Weights of a small transformer language model: MLP 1024 tanh GELU.
MLP neurons of a small language model. Each row is named by its layer, matrix (up: input weights; down: output weights) and neuron, and shows model dimensions 128-255. Each number is 500 + 50 x the weight over its row's rms, rounded and kept within 0 to 999. Numbers have three digits each.
A block is one neuron, or neurons of one layer that tend to fire together. After each block is what it responds to, as a language model described it from the Wikipedia text at the highest values.

L8.up160:529507495461414436460392529515538477536485500574489495466513570497426542526536510469525537568500458475547469480553581496407462436416515419416449427522436539381488413481528452502494520473508488506488509528441415330495533401602566494560591523469496544489466427494495445403542468512504499600503531487492518404578457480583571441477472492493444479426561562468451602495616505350555544515585
L8.down160:433415413439582475552487444493456521464484597513629437561475479554482507413436530445473410472479601481564483571402471535467563552516524448558492533569537445552595453534455530412490551559414460439446514564471639528501553503460471491413493480436399511419556599429524526509507538508524463525512539454528653502413508492495492511566398544471514573568479544518602437390497585480475473549467
L8.up380:487550497560478470535489472505465573494460526463554463463448524515432527607513502469453490510565608505453546420457535491598497408445447482488535501565488506558498522404458463518547429595500497398432650518475440459535481393425545446486523455490518590502499452469481465425497469522458532505478492587604468541472454521418486502524521595500450566560464486509458482490516438570462518453534
L8.down380:464456535580537519498455558397506524452474513544379550483494423485571468487632464525603440517393424492537499474596432417445525514498497488481559432498476497491553445544486479418419453460502520529514436456513570472449535553494505530586550583542443505525522567576501571537472442392585491438510454524477476455537554515449532453523521482586571498523456477476572466539569453521517541441516
L8.up761:497558517464495538461527492477553576451483508565440519431486591447576484598553612468584540500544469520466501526613458473514506471487451521477535415534444544511483496520516467533483521511523561482557516514465563514458444452510489486525516507380544523461374411501446545495468435530437546500495560591503536423455508519431505559459474505562478604462462595454483547432460436513517566508544
L8.down761:573482477529588515478538550489482405512505514539508588512463484479431578462488552562404460522512526555512527517451465444520482508490490446481488562505460532441504471483443520502450405409488537449410447467635521517527489485490528421463561475572512459544430525384547484526548577512434533531542573573503537576508473473475446521531480436620481440491483465487527401405482509516473471494523
L8.up933:483555446484441458472464492555492529572567486511477515520501573502468478532495466463524523544472462470329382515438422434519561475566531488491458531547467507559441460434549514501471490533510566482482551548440520555502458387469438472438557520495556575446540488436470517532471451520496555571486502507510519430494417486483497441446542413545501470563493551476459455450479452528568506537538
L8.down933:470533426493534479531566465489454546470530507465438541526442474511548537517447485445449483434441512484478641463528466497530530523586487522530451415454492516568553445511568630430458514499456505476582522492507535546426418551511439581479368494476480572485427495505545502526580458309441462553493429509479490524525483430486577487520561464612533530573542563476449451474510423543437437537475
Responds to: Article-title line breaks and word fragments

L2.up914:437528548425489481591581501467573629462488524498520439541438528472573566467526480516448510462570479513499500452471532471502475447540505443492496486519550432573435546519548500500539529486522495480466483497523512484402517492531523455597524569504495489605542462503502461372535601563440553621545446476441577484537590437507535544452402520647492559431508469524422432498552477542503510436538
L2.down914:551583445468575449422471515506512562574554427456520524510495492401605523434454479589493474546350512480481575468440504572464446513462518425498441489418488625484558508515506485500470476468522475538551480549476488500569542440535450538547485490515505525480504472568492521488549523562571480565533506563427562577492452528520565415466516470521577402501451434379478541448516487520448502583495
Responds to: Geographic infobox separators

L9.up54:509492503471445515506438508536555451466511503527510535517562467505590491547459517458525520476471505474447447391524539573520599443524504495437418391522535509447462497521547463568511486611485439480436579539445464534418492495497448559482495428491468574584514543508533523468547428521502510446493533518586580414515515522508562507532460528516475520389614501387464497477524457510527501555484
L9.down54:503518545485467533523488490500505540407550490424514540529597453522620483516441537500520452444486490506340449470573566493422535526477487464500470450485569377535451550537518515459429505576463468490503553553485474476526463503465476591436582458454507498549505534509507559495527529423524419452557531377491568495556518538444597548522494492522544520412573488414492454499493507526565477542443
L9.up497:441510537517498564475467472541488444453421543460467517570584473449557577505501499443490475496504519404450460451509515481548557471515547456451513383550459456552525524475497473466540469506571485448477475579466446591424441546593485480505550557473547443552486439490465462495479534534502635461493399456501511489513512520496604550453541485459540492561596426425526450471446409512560495496455
L9.down497:481516488462539565538456551498478469536535526471468600527494556534551484434388534619540495445497495486523483485572488526476464492507464536479402569550532430521543534495435476488474550581487559419457517574464487567599526582552487503454554429584505513540389321520427504504555450501522509438571444604464538431487533472447530540435532495574416564457439499508445482527557385520547486547589
L9.up529:428396496487475465468427423530509496498448619543442531465510517534530509538504487411515513510497460426417408372531520441495569478509474490494532455562510535601515543478498466553482508573548478458406478658478533542525448540574444506521502492437475532559506488518553551470514517521510563430503528437537563438483423572607456473475461474478522523507546576415473588438562448484484484515382
L9.down529:489541476515503543434514468494499481371523389455431444484594486488526479549504520567529533484531508531506553512370515540536491508511489473509532514512515452442562491421477557490428466516404548503540501548490493456490603448574435509465534470542522486445597525519380531427494553410502463356450555505475481518500564518479503470489496552536574527542537401494515420590606436442563521572484
L9.up660:468485499478438477392489543456528448462470487553523481513530466557469462476547584509520484569535528444480494438476505505526530501535362482456506463580535494486490521465541436524529535538522381547355483503417541494500411606491455442564446513526532522553457527517392517461491486516525504495508493507557518510429476561403574544434505482558446439521517455450575496465486482533530434536481
L9.down660:502506560530455498477483510561497563433473496430552595617561467582577476454429476452436490428469432494524469519504499501485544506482602499431515505489579422520491533433551447514471453584425522514503590564542499513470564467417523531512518476475474437554533467508542544489479578425590525329502600510512471487528535593498513454526574495494465523430548485434513490631451440460531518486456
Responds to: Verb stems after subjects

L8.up376:513437499530447458488401379493537478530557571475464464494531497473550643606510529541506399475471468428398480573552482510570565449548530450407609469534535526454541536501461520592514461597547375419523525493505489554377431507514593566615427493524474525602436445492427518503557445522471519449453480527598475513491494489468507565531564479463567561513453454435493533467434520503511511477607
L8.down376:474640485529401446503579474492427538524434437568478457469546501532523478475487474416511458517468469449526569533484466578440602501469459545591497508461432502494478382474476536500503502446405525398475439546484513574540620518537567553540466566537465552489421578571472470540538529555541489467464620455542585465548514561503512551497468473562487596489440455473513531439440560458480475507421
L8.up504:484510490484510509389480562515493428513464462493508508428486479472512477565535529465436483481440582520599443454504462554517559556552556516439535516525503426531509517505493462527568501577507531434469522504427462506470448619550465411510488468525544525471472530501435497583491489531471548579385443528529509431493548539475577535494482451540499525521527461460524612462578405476521544456447
L8.down504:464530515470551509521513572548551430410468525478495513544523506381482543520483437442510599555605454526428552453538532453495447526458488448522484391539546458539460560518491549499507510447415502517457496459535503380441478519483518504469478501443492457509508602524556440493523529432570470518483465554489596556558562450444545513483470490566463524457540456460456494485548541453482597507453
L8.up647:521483476416498531495429536475558529483467504634446615482513525594631500556501524599412494492479506521569454550536500454442565527474467479486499542570479518507448424496470461603502415514448511414436483453408492514496407559576526512562536472481532544511459452458462485555505550519517601487466490522478499511534498499523546592578553454483479540577450456469506523478583456489529562474481
L8.down647:586473500534527521613570551428472449456439615528571471536586435448457548442484480497471522481635508471578483486509457486469583484416540492459585477546471397430451504528434564511499544507583588519566452457460502479549445477445528420531467493422427485488483503522429570477575572456466480495523488448513552582492393420557510570474488507523441457449475516480420469546480459431516501415425
L8.up672:515512475501545526471504425480512514468431476517442503509539449483620502586552525626442505512422561518424491478499474522487574479508472505390495515544445537543487505422403444565417515525535572437397468478444423510508439491562508537498568584509584471592555470401513489441509472521523596537427525467482534560479495445534540491504467509535449533498475469402455471507496445437452521480512
L8.down672:499522459463426461542555499539491452497575484582545594511500483516529455487488439399542606481519457446525441515414549470480499476507558516457445459538490462516541559593480508483549479549556593520568498582567500581455617515551426475496443478571514522439456467495508492414439473610414476440586536487513512459537596465550482521519537620524431452479505493445415496536549538481501558502422
Responds to: Mid-word subword continuations

L9.up113:494551481537488522510436452503539556551435453467502428481483513460473513528452555519454478605470465452459438439449528502422419472493464470521444501360488500477567499447534531495444463548549573463455545550490495511539513498463590437452556641463520442462421478555523546551449484539561457558444553424490536445453494438531549538415508538495541539488520473496541485508543450531531541477542
L9.down113:503455453567500496475467510584515506487445594553488534533492525461488542503550474455512512573479496405415458468453449480520567559466346590426482538413551547519465555535527462475417541529475513535516503561501471474449440445522532558511544537530457515465468544436527539552478434347534553558547517453497568560545474464494452580511495496502572392419423533480524454512448472557515425465433
L9.up142:523513567446525536490551474427513545553349540477520406368487492504497507516478485516477520597419550456541607346446584509426496477613443525497478588510508475524507533471407472484498489502530470551450514436455507473505515526545477481485456598486493493596489558506465547485588495518516516540431545554516532449486494520567528446499562499433482580538528508431473581497531538351551566413508
L9.down142:492509516435558538539565441539465526445453389484443491575479453501479514510422543533591519459428453550524503517515347572530526547458495433501457478538524430523448536604504520365396526499497488554511535577500474499456491546529464491411484497579471473479503576469436449505465476434604519566471515465508472598537503536400513557550435493475501516555521505553391452578509491586533612501451
L9.up160:525513475476472521481494477527529564570484470514494606518487596558500540538469466350513523536511474542445512497485490557462484505469486477458460528409560515507522513516489505517520489560489437471423463459503457529458434594551463541519498521408509430500463506402456574464667481480516453505481552537446544418562613531510561536517558481510500539484496487439448598437529529445481469490442
L9.down160:472473590493559525463481474440506483515443487524501422471490485513439585606464506561431442472401468489455465585470576416430503467574461564534512454548525511516460412501540532454529515482525626599481486511535418576506486511475478516445514489506519531418482454516494439511513458504530423434520595408419489499492423538464554493383514525530475552558469420510577531534517563520516438616475
L9.up665:496468594474491596529485528469568582520379548484467482481510526518460489517513530459497458589554510384572502414435528589521605396514465452521452441439525523582522463427443482496549538586466500472413510470464412407524539523523485505403559484511545481555456570415464530514634536525580530459462498487459579489420513477496514480474517537412484526468480473416457552463568503511487484514566
L9.down665:525574540526459456484468560559489466512380606511583461468570433518460466590508383509437521582490447487520609602527461419496441567445586501577448528537481574545531568564377534512409434501480475540449440572538476497484479514497471496542443601464557463481508537459479397542432469465481393479531646582445417487534562488434522464552538591512543566534538510476454465425412433469470535530482
Responds to: Mid-word split fragments

L9.up196:459568539494480461490541514425435578516471501518523544446438476438516539525555486528486571542430524450523449482516480463500574572557482482450568474478454478514556455455481487560501464576473495494424533486527538497439458445600510442492510523477454494516399443510429543515590504498492525459479497463446516502467523501389470578536560511576493528493592435434443514538480470485558485554500
L9.down196:466567504449454400472529495380531519524479496500555513355416484488567513530600531563463573530508527448522491484455482550524540532568480442407556484546478472544512452435411450582558478582488469441435523464455503506481488474528550450557596552415570494555445450536429524500584562446431554499429480534510502474492600545484447531506615497551489551445549492381467473624567460454530525428550
L9.up669:474560462521510462474534465416463454541459584459500539435442434479495557534592535577457512545468539504484487445561499484557533587517577501408567491499439475500548491473467535583500396557456512460440553457496563583483472428546555407493529495484539527558438533533457525608489570473512513496441462468518408543399536560471418513482591480503531478527599488374536529525615379537598487525509
L9.down669:508503465531469430503520569443511456471522501441500566367403338487498509468580505564438513539528457495502524509422550527472431508514509449438540433524467531556518541498503353529555529549504512490515472437492450501508536494495496531503553527479556479557488470489470532475472537385479520498503478508531383487451535635456470530527563409514476513447533494431465533835523433526498540431463
L9.up811:523591539452506470571477512424474538492548541489572516545430627528496485455542498535542576541530459467556503512434378574545504505497542429432572499573475482513526414453465507529454504468460489539395545456465443515589438543590507430456585546472537458469455522534390437554510614497470557547511507508400583470435467524473424507461558499569472500463548514483488492452580470487516509558531
L9.down811:441497401528535449544520555458539521527476524495554512423499422545490484494502547548397501559513507476501477512506607434559487459480388519546498571455571478556443471501490431482593558510432522483573541633435512531541526450448470480505437475530533518547470556473497478509488494434523470432552531576589448499487431456410479491498490441520473572464571532524486480613442489529614482570608
L9.up875:494513576483510457596501458466533502507450447499537530458485481502448537495572576598491639479562490434495454489611532466464512530571437453454499522564427550453454433498419493480550528565417570537440554521437599582458494464578507536495583450504502537564433457502461487503552568504506475482466495546488429492445536516553448557531585497583542480474475471406440506520620490482563539550475
L9.down875:531588421493463463498502589548495469533473472521502618375520519519495504545599540449496572467561489455496464495494586502466506597551569448485498442510513538453498487414481512486525469485440499536507455602451499481478479514527483541447503482459503528535419551433450547439503514320450529476422516465543470469536543613508538451488638472460498480462566478360533494740568491537529506521484
Responds to: Paragraph-break newline

L8.up37:527549538481523444408562477490515535553483479463507430480528489626580449589541540481433490521405486459486483475486530514438462475562472565461545523429391566616498530466578481483493523545558556471406462578478577454493519424481420509524499635482517553535514484402458523484490472550436531469389518507521524579526499420510495473505550466492519622509499404439526575504466506504615578470515
L8.down37:441420506476546506521414513529529485451507446433482391532478428461482413541531532537587494493473444448585474507480579513435461426510471465483499552506480525421516478425503455406550521510453587529538547504486461529394494501525473501476490561565494462518460483521511487565482488392589519489543554514452492517473506399431504534571396456462474602537515498433477485484416485535492463494445
L8.up98:516515529528400445445460516505538503467453565518493406402547610540528390599498576600482492489531561421551510544401446447514488517458542542471516435434540598508555563489506511587468506448452477518536507492470493553451464498552540454556540513496514554538493481568503554559597507452467564495506473580463500479522467535509434511470462589537510510484495516419548504503439523485535525446568
L8.down98:446413502570522556507537526512513592530497485436425541573506509490461472521521525466481453491501392543505570455480379468566507445548415444489530487519424392572440526547504502410498500487507595509622538557509562475635502566438463568497557451511475502523528412441489413535510591456489528521436555425417491551419508526515435411436469444512608522521493504484538526460532429578475415463524
L8.up132:555525444375491499453524507432574529465406520454536461518453573534568438510562479459492497623572414498494460385442480514419558501483474457520507538452579547566472425442458413594479463576540445504384414471540417505547548498420522442485548544446468454552485497446436443403639520510467568454514511506563633527557595518512492451515441503521422517477568507435460462477533500390482504535575
L8.down132:409471565523478527523480505532512453491472420456506465525485493502527484434531360487473539601436417529541489529516466475473563506461527471546489473469553447480431552546484520522530491526560590477489468515499495576410477439463463462466452481484517502508441514527639481498565453464464496526453402555476529528503476519491563444589516448470500523554415559561466491480421543564598322568454
L8.up321:535529633582421541448526535459523390505414594529460411447444548527525451567572477508451514596511516534526614458483555469494462530549462549486550490528482627409507477520493456622465584506505467476371594399500414404585470531543483493537531546544461506517424503486454550512558430492490509560468560529461522525525381491511488471465455546497504546510540445507417542516486514399502544464586
L8.down321:501442452541539527475474522505552569451553529466496452540592519552421493443513470576413542569498590447537521478502493511415503442422496506437401459422569433544524466475470514492538437384559544541588442579526506552431533564515479420419552466557467503507448539472524522497488469479476503640514471499474524547498474511586533443612546535569520487445466483427497428475601587550500516518511
Responds to: Mid-word s fragments